Weights of a small GPT-style language model, trained from scratch on English Wikipedia: a variant of Muon for these matrices.
MLP neurons of a small language model. Each row is named by its layer, matrix (down: output weights) and neuron, and shows model dimensions 112-239. Each number is 500 + 50 x the weight over its row's rms, rounded and kept within 0 to 999. Numbers have three digits each. A neuron's up and down rows have the sign that makes its largest values positive.
After each neuron's rows, "fires before" lists the tokens most often just after its 100 highest values on Wikipedia text that the model never trained on.

L4.down163:523487470546527514457560480603573530557499508507539500551554522504526478513545519543584420555459536527500474421426483536552489468509599616524515447560513551504469453457558414607495537423459470456518493445508515558495423510562510506477460529515416419461551497513496540494504541518508378537410521479477506577559487512515406502493591480567563507477466555479586566585482485508495454427547
fires before: "ed", "e", "er", "ing", "ion", "m"

L2.down300:504430474566554558460485418480526541441501539471486464517593470587475488450572524426497515468575436625515584510447560506507507455462472394424517460432470474448540535472535444468524531488426514493504447491559538503537484524460495502523549486505570561548506488371510505624449589448532495494422540503515430429493519469501537531521439485537389479543536526576439531591516470521479425471450
fires before: " |", "\n", ",", " ("

L7.down645:362415472504563530446517465564470462527563502443377544441465415407538525515492548574553491507485480470599550504527420553597429495534455486471558500392457491523497548432484460522516454435505411513505517435482483509475581527505485489567447532541527543474580491461456522486550521582589485448525423456532501515458561528496510347528544528473402427529541547407477428511509597539555454425532
fires before: "as", " as", "ad", "av", "ing", "ol"

L7.down427:513510489507493424445509514509487495593586453459414486500480500483575522541446502561504429488446580429503516442526621584495508471438520482610545552543489445522526503541468480535532462523456528412535436503430500511607444457557606454502521468466463574505387576453435539539451522516570487510526503375496469522573504587525435531589551513420457508521557469539558477540600471478449473497552
fires before: "ct", "ut", "v"

L2.down271:507444620570491528467547501456518484517432533469529450513372439501439541466471480562580551505485502423498480489495457495489511510666475492472467432536548459513449439524610533421477492508511551537490516586503371468520500494531384476472590518480425537488475571651512496613528498509437376493495437481529530544504471442453511528496404508540477509576478538533568480506510500465517465542564
fires before: "t", "ul", "e", "ed"

L2.down254:510598536460461506491486645457477545451494558532543524513398534555486554565502516479480402532543571421532520472581464504519496503463474507448474600505501531432407487475461577475513522497570416519443424595552454510459555575541474551576475504570519389584540581457503576488480561521475477567510409557545556462497485422626511487601541466467557431522422497540404442488487552442439437429449
fires before: "is", "om", "or", "i", "t", "it"

L7.down201:454506476436437470546512515484420518514464633552521551507469529543465566502523508539445637564540437489558479434510574454479516428464425486483494496423558421469534458432583534502438491427487384405436469466458527569581596598435512464504516583587549500418536473536520466437583593499405551484534608530589542521501511549445590454491452502506504569453502499413486555433473519537461469474527
fires before: "e", "on", "ul", "ter", "en"

L4.down428:429530526599480463531486542511467559480436552470542527452406515549464522541465552555510480514486533587442468483508421516446542471440557591507498467574391520497505543508484481478583537608548498479499554511474527516424505502469534469489474427603571640536553492600517477470540478476472468410524469499526567558559447578488475533495474469549542508526566503413523511537493416453493492510555
fires before: "d", "s", "t", " of", ",", "er"

L7.down554:520592461537549405625399524376516440531405547493546507514500564485414525414484565552500462460567533535501444536467460472499464556552474440606461490555434340525531474529591520457515361456604515513519548497454492491480465527515542514579431500449472497432575599460455450465515504476404453492455458499525462511533494496531529553522537522483555525545475517480437522649522494482520460525491
fires before: "it", " 19", "t", " 201", "ec", " 200"

L7.down515:422506402506550511518459522478533558481518477466461492483483499486436418489555577469542425525503531528512506550538542527463453570533433460563619472483494514480483531538457536421498483499548537551553438484510577541470529504483493531483548536466437461521403489486567476543543533501562362402558435438497495511590553572501548529590485444429530502507365480554452521635526424500488475529502
fires before: "t", "it", "ic", "ter", " the", "f"

L7.down128:490516499541488529505476490528524589421530583505507561473558524504545489536534549549516537564501520555521486473459397546462420427491523598549555395526571496557613453434594380543450583471469533495505505513504505544504480435553567476481519484480488489541511475501590489554433559501549475440327518505487496506544559521390525518506392488498431550494468493528488510466526554531523488449494
fires before: "e", "ed", "a", "os", "on", "ost"

L4.down630:512625443441562412537506491494557526393442453541545472467484480516492486460490487460513484519530493462560550503497632576505555594605592475501478441577532624562439458489557586547500513509541513512406489454505502511459518509487440507518526491597559525523553505560427436497582503519505556443485432420495537482548478491542568550572546426476489563495500499462459508512465436550502427466512
fires before: "an", "ar", "p", "s", "in"

L4.down73:448454489455488561469559475477460554514524456413479478499499485449493496596486504458528458639534423563492492573526424466463528412549512531452598477510521447447512510533483526458508598498504474529537530522393455533481446501531491471544447578425522434453401521543508548525505302567535466535524499464475408399474539599425581517498491463442553440437465470461481467410465546429507537459469
fires before: "ly", "le", "ing", "th", "qu", " of"

L4.down498:568421527526487533548519441487544495447463525459511514556496429415541497520523534518439449561487478528552500527502487548536429436525438482541415471555414586504550439467527474594457422481455445594454534457456514593478496428551492477525516480561535532437565494529460444518485552473495473537663571537578444510590423510562468428478527595575432476468463511433549494517494509546478481524554
fires before: "e", "gh", "ing", "se", "y", "ed"

L2.down357:571543498515438412518532401481513437564516482541471478526536448476452519438641410532451467509562511520445465488475552500504517476469409459487580425599522462473533455454483488564440557512536492454564604492472597591597507569578511501464620419508483612495505522470553432489457485498519538513507521492515499524492397449510499583473530493508566494538522560491528516399560509561523495441438
fires before: "l", "es", "er", "e", "el", "all"

L2.down245:443504547600565449404523472534521489452443487553423502456488538531582622429491406499457572555524421517545501524502492473452398479510537531440458510533391591424576497433553450438483481444548479524508566573495444575411519477571439450454511494401499549508506536529557392570525490431566522539519531489490491535433510530495507513480443503521576626506430541595635507461507434533482467497472
fires before: "s", "o", "ion", "al", "ly", " of"

L2.down463:505465443491437427490528531557493521609639453443562461478493589531559433501466565510630593486531553576459546539450500450528583443489565560428531573514468483550517463423513531440515422473548517554468528579476468548449438457527555563504492536495458611506484474459503542540527422504510557504535453566549466503519516550497489527572404447538543509450447516550488503551550526490656406409404
fires before: "s", "ed", "ab", "ra", "u", "un"

L4.down178:579468440521569449549511533429492543524509474556614511559434463462570420535431543530549568522503556447479479403472463532471485533472421547562478597555417447554498490537533528570540564463475587468492373505498501511483479458490486499489447680465464523475461472475531544465414468579489462521643449482546419451531548454530524451494489479445543497566514424433472519561493436469608498528550
fires before: "t", "c", "ent", "ate", "il"

L4.down654:511479478528517425515460519483530573440501515386432553506468454456519485459543500566455453491490449577513466520443584462438467504496439541475533455610528379593483541517583448584478518460423515553546451432516508528456460439461525487582529483554454477506555510534499482464473404527493441434404491486572506494528541528466476567521522534544421523472518559507534526565519432427521440509524
fires before: "ed", "n", "er", "s"

L7.down640:516386562487528490518484478445496479566547511433622475470489506485515588558516500493469490540522564415433500429484544538538580480529486592609569395484485496501416423515469486466503518445505514572456528547608517410570498376440471510633469499527499436506463457502547606466552388527523463500434517490482462501603472502520537578473467459560416521553547492467548518553551508523442510505539
fires before: "y", "m", "es", "ies"

L4.down247:481466517487485624406565538564563525533421426463507512462442586527475494542574596542501412508553435550460493540409501501421488527510521473524477473488423524544586589463574502488526409431584591475550477456481542521484462594527516469473575572524460535539503611418443485548509501491477486498544474578464550481579495421459517517503486459466509450456472461549506423523499490449435494493536
fires before: "ri", "o", "er", "a", "ry", "ort"

L2.down669:512435548494514457498524569541536543573459501468494453442453473505431458548533477502510447556610520516509482575560538628482502478570487508603485501580465519509492416545539468509461545511491548506454540446521555521474449422547496408506475468550550517545479488581475404492420438561512576435473371490467553490511448515497449531409426576580573496456513399506416532477513463492361438504470
fires before: "y", "t", "ic", "n", "e"

L7.down639:635570538491462511541573451483440526423469420560530502510530460570486551508530471482493500576452467545443447491581545519438505487479522574497533551451497516478463538604465433559477561491449555492508493500507541496486494479547396429538507538405584427473502502482437563520444542473446507550486504487422564551474487478532481546582490407542493524418444487437399415438500503506499461436522
fires before: "s", "y", "i", "r", "u", "ag"

L7.down266:520566571500489456476457507589533470547539489439464445511517454458583515575412501527525479516429514523468434462534506469524538469514487460567573519502471523456515513551484503515510493483510494509468522443419399539497594518521510493538433518506529456523524541561561518592592526477552575538570530583469442425562416550599400455483540503375495529498514573563501521475614461447445575536494
fires before: "d", "s", "o", " 3"

L4.down74:493514538507452531531443564563513562493502457483528472563413518464511517492458433528615437519581484470602473618534442475457532470481520584540562527522467586511489577433566513483568526433405458605470551509524468526426523490533521527513590534503540538487519502497499488465417415402478519623526548397392543518589636449477468455509480497492547623456513553559458478516614462487465430435450
fires before: "2", "1", "3", "4", "if", "ed"

L7.down470:432523362422514463489503561536568464525485544545499442456457437517368497509389528439508482498503499432491518406478548602489461564453412556477493526584539557657557561445566454507497507536407436438516493489543510513478458529617551484422550527532482483502507488481439589479492548494412504501492499507491539598546539500528544455547422469561497471484555523470476500451491562514464478365480
fires before: "et", "ut", "u", "as", "ec", "an"

L2.down474:552419410498599546492456584474460488516511617471537517551450458468466452557567437407474473566434491410503437547501490513544461487543470454496585416438562500526504534556533499558529443456506469500541399455467556481407514597473541490523496567455499484558397527487532480516522448539468513482502464428498494480575450495473609473456535475535447633473472488574503560442601500469535550500483
fires before: "as", "av", "ad", "im", "or", "igh"

L2.down88:618530412473535616504498489525482414469428461506462413500490533454459480470490512531401505515544518502463487447484522474457507507526573496432443509458470465446533585472462624473557497516565496437462453439500394528447414478561498482555553528514426460488430571482515549414553463470522506517541536479524471573572403438593576475522501599467565489462551447467556602558518556497498468405518
fires before: "n", " of", "f", "2"

L4.down187:509484478531481455470464466569440543469536495590546518644517494533514509449432451529485517559483441519518424553479500540511547516474423525525436583474441455547476504506502594430431531553470484574523501560473540369568474483537425566592525468488473549527574472558450523558493451421492442470483459525486589490430541484451554588628491420482445531417443460533522457607483471479541517568525
fires before: "on", "s", "ter", "k", "h"

L7.down456:472482471535483526488518504499551492545528430530473512521501643489585492514584582469481462523627440562449545414431459519525501448506490461530624550479546505558465470514479565505477564499459420470470562531479515489486534505509499497479521468461543559431506451549465454443416503480620563455481479483497523503445477595420509487452342499549569448467495496439601532424447508453501498465538
fires before: "an", "-", "es", "ed", "\n"

L2.down511:440506453453489517579505520543525453499507501536533553468424614597519472437489418616445436474453486486509597433478563516592574547604517450483469444517503426518423492546478484528442520509490446554564506472481443517570491459506491524518475460508498568453504474473542581479467508428534576508535489483518460549451569562536530566414549504468513509625477527557382511454495462486580535522444
fires before: "-", "al", "er", "ch", "\n"

L7.down363:553448545526528417556344536529493430498562443467420567449535523472475578514517605443519606528412510400461454464524435573569436468433523489508398526451513483480448470543481421510505524488396479598470557504537537505554422591452501444508428502450495459461461471447512537476498485498480530559542512552450467545513445443508440555435528442491458575487541477492548513445456506493554484488508
fires before: "am", "all", "h", "il", "le"

L7.down224:518586507499573439563415533490423514524454414550524525521585543424528546437579495430559433547511566508578436471558522489574489471590505491460540516488396512521526481485451488468583532483460473422431528503503547575491562444477447505546390408470505569468492586540473467514542490535502548454446477486580482531476521542545503533419575538524533555479589503433523542537478464487503561407502
fires before: "ed", "am", "ing", "k", "er", "ers"

L4.down329:556408431492497521526529514494449528465558489510455509577493571502450442540525502431552559613560472527466516491526382536527593439491459460460491467481447557551518423526516506497468424540496489500491550537498459474627527452523427512470495579435575426464514506498489479514402465443524554432547463535502504443483559520476477442459442563502416563495531467533520562544486550375470535531534
fires before: "h", "on", "ber", "b", "le"

L7.down328:491526531573522505526502459564544466533519484440460457544519518437500562464351560539574691438614532460508557353454555498623404522506505477451524528456539504532446476540522444615489545481471512585540470476463381493621448535512472520508416589481497466590478466444474543455443499557532454511465460470569536576387467531509473444441483421554453545547541534439537449486448465418501494544577
fires before: "m", "he", "r", "ra", "f", "un"

L4.down510:470527514568438501487490470489460544497476516508535492455527486456449494491553512587478452492529416480439543490478483501519440568516436513507564616480417585627531417545500532499482531453538552567556543528467489471451499403411547493472474513540520455615571576576483459463541442485539487553514523471512504541417460517526487505454447419463518432540481510552536391512550472513516526444481
fires before: "ity", "ar", "al", "ation", "t", "es"

L2.down189:594545450465492439494545484490477468552529584515422462442402542443489479478482432524418479516600532485435448541453460441475472507480507508437477439473526510550526477479499530554513500507521449453512497567599542521406552517617526537538486494469454548433497505586489505453501564505601413461499426536563427602643457541545567501492457461507476589458520405503516470526538433559567582513518
fires before: "i", "ent", "l", "ies", "d", "k"

L7.down124:429527412513569474440453516516509499495409529484579603453422452527505588474557484504563369557503476512558540526522487468401432521514437557511426509594500493478503425495522501457467469405461549532537569519518575534576496509529510500505504516590484482549512573512463503499533437455465412516547550517570491447413413511634527469470499473497509602522427564552577478471580513516495531482496
fires before: "or", "is", "on", "est", "es", "al"

L2.down351:443523422445491500444509529594565595472441417512526488457520594515480498513486482483457471525497551511514523571420538366514473518572619516445502471513475477466576566596459501483414413476508469572480509467451550555522572589519498414420496521563475487472500483494539488567519528493510480532556462575517426499465379538406491510475379495494515461551473533449472551557405452459546497511498
fires before: "s", "in", "n", "ed"

L2.down425:490465539529435550466440511457486472565588404473383536463556496434498472550480566599434503621494465484584556528500449481550524456541491413467434521473471447572529451539420400573516417461538437500473520563490512457453572454523416513394509589467454571468410542518533527552477425498466479466479468508493463383465467494494603523441659492543508514504558536551538489511573440522580536439532
fires before: "e", "ing", "ine"

L7.down686:514525395463572391467512481402385417527524524557563545535464540502497578553512444623481524507550515565511566584528510579493469394507582496439497602564477560539552520487442592444540440488521526582474531473570460521547554532548525484520495533511479481508395465520475518436497473519607468439481393514553481454511481422571430558541487483529508488467447470440508546574562421580504640456445
fires before: "s", "l", "ong"

L4.down479:472455538475485468437439478457502482485450517455459601645477476492537508518436462505440552506552572457583441524499553500542515503529459580487498509545536475490523526410489419452472467516526508540519460494539510521445466515539458620422455478532472504510476507566471610526442552473548508610623566516524467483485462546527471614494515505661514422585539509528535565374574477541495415432489
fires before: " the", "i", "ing", "ed", " of", " to"

L2.down25:490463510461551533532416478579530518479473461456501534474379572405577410548438606464540488539519484522465477586456484528513556480525539571532441479494513460490477382503452504395429482496571461513524408435521434541498471465553513465531410460488452560581536463492587481391454448583488531647543488508572388504548433482493359522473522511505396531604544447509488540460471534494476478461558
fires before: "ed", "e", "et", "s", "ag"

L4.down72:537501456480558538443478609510507409587499450528545492488515510475474522502515460567550449504526510501446442530534523444437491423596432397448516451579528592477477415528493451507517496598419487511489527377485534436471530406457448510564433498483522436433451527552609523582466334576523537518504439515469502433384530452534461466486577475522575459501533450512435463539495490498632472559442
fires before: "t", "er", "e", "th"

L7.down204:476475541577511497477492573526573497569483630561532563538463529572558452524482575495459469480447455507477431477480552421462422503526544448462448410558481428443560495537514463450450448526471488513499484492483474506452519567556578581512500511569581411423489603479488536525460568441449484492470471461533481453514388572538588459419508586490527451488532520504562535437588501543484554484527
fires before: "or", "ut", "ec", "as", "o", "\n"

L4.down585:530593505535541551486536496611433510464473504485520530467466559556559501530447593473582497580397530545522435506498479521382473459587494549442475407463488567479511496492469429476458525498522492514509467531448550477440504505542528444530529586541502471521474543492490477465427514451400411524536462537516463536470510442466471365534481475502559545515418541409446569524524449512472502523446
fires before: "or", "ic", "ion", " a", " the"

L4.down118:556532501479463585413415423501535474506468486578424615518538589458528479427591536543407539481550509405512435501506594629509513519487466497559494493488634448479506517491471476535532550491531570525511448456476481469568557477557515435539523461512545447446466595501543416459418493495467538523493589469470489603465489457526430493503609495594455501399516431473565435542444482456433484527569
fires before: "ge", "p", "ct", "er", "re", "y"

L7.down175:588567475480419477404549455500501586393489474524534535414492538530502449463513553487525423486556535511582548518510527599546487523451534540475481511455484438556574470526556519460522502551611477552573518594465614540475494481487499417613509589498659483531487491555473577504443493549579520483568478529583519617569456538512484559581485427529537512468501520490470594553528560486559590539468
fires before: "s", " c", "y", "0", "S"

L2.down92:512588471416533579508489475488518564515414596573536455489504462460452474494589543525433530560434491480596490464552463440440493492541610487529523522483410434523495481520498511427494441446512412505557411501472540543485399577573617488464505483520499491501628526518521458518523511451501475458574453493520561512541561587383557508509511516510460450449528413463457452524528547444387500444480
fires before: "or", "ric", "an", "ry", "ri"

L4.down504:486491507553512521542549568397489431527513543535481470538556565539486530568380569534422495528512466395540513450547510498556544545499477451536593550531480537441460565392538491507551518553536648454378473474449468474469450519524494505532541416521492570524518612477494521584553466467525549475535430510485496501456381530441458453517570461504442501400513531554431472547592545524445435410546
fires before: "E", "W", "==", ":", " m"

L4.down687:447507580451470575521440457487529498544468421590534420529375506489523572554527495524513447529432457509420502501499535541531512533520558521452470517447514576518540456562419416513449491476412475538472508520387447530459545622437451436470435484673468541485530485526485506429569429512459477469417532556439461501461498596492459496439551469542577445550511521502518505591473533456560413529629
fires before: "\n", "n", "e"

L2.down469:452561463571503529511498473468439497441490575538502474487553409562443462434463516581564493463505521521435482546578508470523498490514538539527482504683457521474483476542485488500441413475566513526495477507549450546458490537600562517544504554518504516473566468599482498525466513529533526417501430571523531446572432567479425400515467473544463476609490486403548472441497410502556548526469
fires before: "ing", "ent", "i", "e", "al", "ed"

L4.down592:452423437490544523463501530582572502499466537481464424485487502583551427536496460440467496592411570449411476416461587538501535582508495506607569532533493524535414590471476475528480531441469582502484521507536480498407503562502551460556573506400551536501481508506445465564474443586536439477482474499503531517549520645459480497417448661466495445498399465531409437477576540500449512530503
fires before: "ce", "t", "c", "ic", "y"

L2.down412:506494495569432553593496583487592534462499504490450526528407458535524478472508495443455480495514560430534439450514483484461569565589497510448540512461513461500490500527475552487636552550562434427515596494521479460562444564528512534563452468506472502454521489561532508532436437560512455419504506490500512536479497470466480497329410388528443539440514470465470532540442557532537537503402
fires before: "ing", "al", "y", "ch", "b", "ity"

L7.down52:409444491567525440512487442572478541584522573428481546376524525517436499603526479420480551452563514456467520496419504512564452507512590455552423488424488510523426443499558477530461523442533583453493479410537538578473478424532511461478463370440523501567420503498435448590406510428573459499588488490523530533536508492489482435483440529509430515506478490632515493533552459525549512547487
fires before: "her", "ic", "y"

L2.down413:429580467509497586549511456403492517570518597530543523532474518417523523455556555479420550511572575541567462467503445479475496492549528601435539499482523564411544542522483481464471498461517445505486600545580547522465409444604440483563501571532482545550520505462497583472502498387552512573451544522408505507475496609485459510528495490475441451550496549471514530514544564484578453489452
fires before: ".", ",", " in", " of", " and", " a"

L2.down448:524565486569488548549488422525423518427521570495577529551409454515514481492548532526489502498519422528526491542428486486538511527407501505500459538544583408465515404544542511505527461437515510550494537535482594445406503481566418495402577472522484460464538524501478542458479494496485556552505505516483407491461477396432549517414473484407525656471547557449457595498538506528528491621485
fires before: "d", "n", "al", "l", "ter", "c"

L7.down528:548464526400501514420582489477416527515503484513518504438445545441424452498453561550509483505592455514586541429471497512419517465545358573438446461555635557533494527490484489592436507440550456563448473482477566542475552566539571436525512439519458570558490490478530492616470526437448498552568514516461413487518449520421462432553497537602573486532440571471542478402446504514555449484502
fires before: "ip", "en", "an", "ul", "e", "ent"

L7.down78:439508473555524411469415504619630460484502524556479556496451495552500481464493532634455447540468536523547546517548506596448526489577537457462401472482481583459562576511455583446504461453582440459533511536588389481409484449543438501544478445453492476465491502538478436528478447551455546529495483389537474496463564505542462488476437525498577520413441495436498516557497522540536570445550
fires before: "p", "y", "ch", "our", "l", "or"

L7.down320:468387484497490436493561445470488555406448506499440563452367622485514398453520449492539418464545566495529520496477501577527497456451484468391550469550498485561505546546589481527493543463488503500440561444519464475514462570597509435455516563603525500502479535402445507533530550424629441470437553545540526539506551524533443377509415450506447483474550600541479474554493587533490468483490
fires before: "n", "mer", "d", "s", "ust"

L2.down7:438480563493539545530478481367571470379562569508478479539438518437532516470468464581603455558475581575440537445554527537496447642577545542507413574573516569451507550455428455448513493476536534491559541581580521470495532528566479418452534485515467485570440581495557471479475437445410468532437483572477480575476461536497517462442462530585496528468460412467537521496487460526564496503483
fires before: "ember", "e", "ed", "ic", "a", "i"

L4.down325:488494510375541464434524459555467476471535554460577492461548470554532441449559508460570507510575530541497418529475476523568558377587530463554425455480520506579508450481521502534495576494516455474502533509495432479440478559563522517561500484662544418454500536531577624456513534484510486605507427487463529453409579505533474444560432489547438479482490511382369551457610498546485548505422
fires before: "e", "her", "n", "k"

L7.down235:485536591402465496505428465453559472427469529448563485466399514506567468493484575522547458527447524543551444504422521596437455442560460507465555443601572448571471431433524531539539584468587416532517478525500576502475473428540467502472453478565489455452486575527524487406447539537473540414504469427531579504582529497497448492495511559460541522534550495509471490458533487360371610366507
fires before: "ut", "ack", "et", "ec", "or"

L2.down663:573441466490479545554443524412513472510508590553551564567517583448596433521461478453545428437454527583607450537522421453550579548453529483444470561487433501587578514541553507439553545462504442525449583517443482501543600493533464439467456472369477515451526484445405460449485514520548519579493528424492568436513484470474559565433479532640473458452410489484511476525525333546560458556541
fires before: "u", "uc", "ed", "if", "i"

L7.down145:458442426558553507512423447516522488512493510627523500504436444519521583545479492428506514505528521548527580552467473476377480489520528429446453446471566501423444566549536556508517461451521493555466521474505444530387531549451481469559499470417542446493573520484432504541353531488537517472503457472503462556470572492465496473552397487547607490489526477532534455439468531427552479435540
fires before: ",", "es", " |", ".", "\n"

L7.down620:510481498604533561405526464437499522523437583543527517444497470509541461443506507609591492538511441492424536539447570435522530555398581434548515511519480434648448480509493565522520544374486476407413415465572562404537513492472461497498524567544463577505482536504418557532525495488522501532428565512453537418466461551505491517455554506520504533534532445471526478506465415515563514534581
fires before: "t", "s", "f", "st", "c", "n"

L4.down320:525369534447466529541579404453434462515535555508546534568578415500511480544525359338435436452464481455533480475480464526541541472560527455525573437437497506533533381444484510506502533485533613540551545556551554501478468474518539531570510468508587502468520434514530566546549536485550460520340494518578449537514487490532456481478450495506521460515485557579465622482482455494496505450502
fires before: " |", " (", ",", ".", "\n", " "

L7.down413:469511614557480503512530484583554471398392527546443514478558475469445493473463554508486556482478471600572480492456476424475542476445497492504464451545524594521483490454452442450421515479478471499496390470496543536402463477521543461453503450494447476527529540429497435555500483405413511556469517442550488510613555464496452510559469438547524550512438512503411545586527527495506417471496
fires before: "ion", "or", "m", "s"

L2.down11:454491485546549447497494561560544512555464467618535431469516464523480496526453493506489466602510524548490430511448542489501445447501472579594558453360503465431602563472459484582460491518445483501508506447405453553534438541432463503433483565589538492482400455442448535460444539434521571499508455479425447521527600522476466548434521481530561539580507532645479567517496411449517486491523
fires before: "\n", " |", " in"

L7.down507:445497408421547541602489588505483534508464474529474571578560492570530519492523527520553429626503417508513520515457500444486514543497456560372510511565566538536551474467499416484426479520452499474557479540525483551464423519517476562533508464500474450517488478558529457473562458487444436485586488425471467533573509545448521456427419404474559528631491499448464566471548430615480430477510
fires before: "i", "u", "r", "ric", "or", "ec"

L2.down315:529490491519535529540460436406556527527506462507550516566462451488560461561355431451548532459479478534414553518561491413456523418549479514581513438502537601594519496531495555483448481548572513518520522592437577472503514529596577491600576438508562475434456441481492520446435481494495468494436524522419491437477522425424520485459520448591523527601477580506560390503497609516546445506527
fires before: "\n", "ar", "is", "es"

L7.down105:660572451526479505472414527435600501553444487613526506490443537563506546411541511528516470498521527517513478538431420537496553497504483485526497501496487494419478500387477488457483542557486462532396593493499430542464554431553497516493544488542465518484408496499538458404513532416537500496670535441528552473488428476478515509509458496436485582552461564442461427472530486458503403526496
fires before: " ", "/", "iv", "ive", "s", "ion"

L4.down562:530422455479518523374524403469481548486501470537516496538418477493545517482482468583606505607470484493468511501449431441544544529524529601528520549460525473424448589463528393390466419445506426455518422457519563467419421555507499384452571513428602549583543468536487498438507482438503516501481550505520461431437566454550422477495475521421396498534487560495449532518553500435532452493488
fires before: "s", " of", ",", "."

L7.down212:573475558446675433420500539506594511395448478545515552512527458462499418525500459493584460512380481496457523514435470498498598423487517412567492484520473626541645464508511550522468520482534535503494558573478507523574540532472587587460456529479534514545443570496558443587479510487402401527525512494454490473464526499443569487468463483460579427487555538438487505471479428439573547575457
fires before: "e", "k", "on", "it", "et", "ia"

L2.down34:528480433523465546544427437487471446509510534473481520470527521495511492511502491555473486477504579567431552586459538457521514562496590481540614444469497565533462514491611574543568488530476442441523447481524489517444421483506500500542483436557515493482565468425372547520455491455526532568384505522548501477477542520533494456459488452520589561465451592437480494482441467506474566487465
fires before: "\n", " ", " 1", " 0", " 4", " 3"

L7.down310:427442462452484550501529438495480463460430585504428507537549586545483540574480511524383484454487489620560495468538502485549527451544553531503471502499464493393576475522468415563457485547573499448490503519507480484485605538513482523541461497589559566436484577456569553475597507449528468479533545590540516472583406470433479536457526546532512493387482475474468491461520488557428356535468
fires before: "n", "ed", "N", "p", "re", "="

L7.down290:495555549548480511458540507478441504575443558489494479420411486468446396534569547492499511489523411491425438598539505567459488468554489537445510474513518477493509575498473507505482560461482475554572532485506592454515533502548511561540561409461427556527473536567456535487503495443543518436546388459467565482401487401509563414503459613465561541451449510507534456497500517587553551479517
fires before: "le", "l", "ul", "e", "er", "or"

L4.down227:512462510515506522500423390533475427481516448593552531462552477546484542493516538548549490558483558495417495468506476479548505512456457505543440489434535500525453514484519513624562565473490527528568534535405520459462529503487492479531505539590480475552461556476574499416490556450540442589504578518440448422516485464461410568446574498516567518575512422524493440517579436508492406488490
fires before: "e", "ity", "t", "ary", "a"

L4.down44:497539530542594417520419513579506412456487475465536489502486523514497513483510535505453413490550427522500472442526468480451452449431525509517416563487557564459515511405493426519409520499544445496472510496512501535464524417521493533513479404534549433494481433481489580476470512570479445532486454533484502414535458487519451595600497520541519483485413386438526420521534442393487426470568
fires before: "n", "t", "ce", "or", "e", "ation"

L7.down390:541507577406553497563470580426513494509531455422485562566489452429498407575411565583462505538449526545534469464393464448394494491494503487551540515521524575569565561515583472428465502574558429577489552458530416392505502449500562479536430568659496563498469474510522488545516499499516416509623586531437519525486481486490502555447454569502495534530506551457495454458437546523474488487532
fires before: "t", " of", " 1", ":", "H", " 2"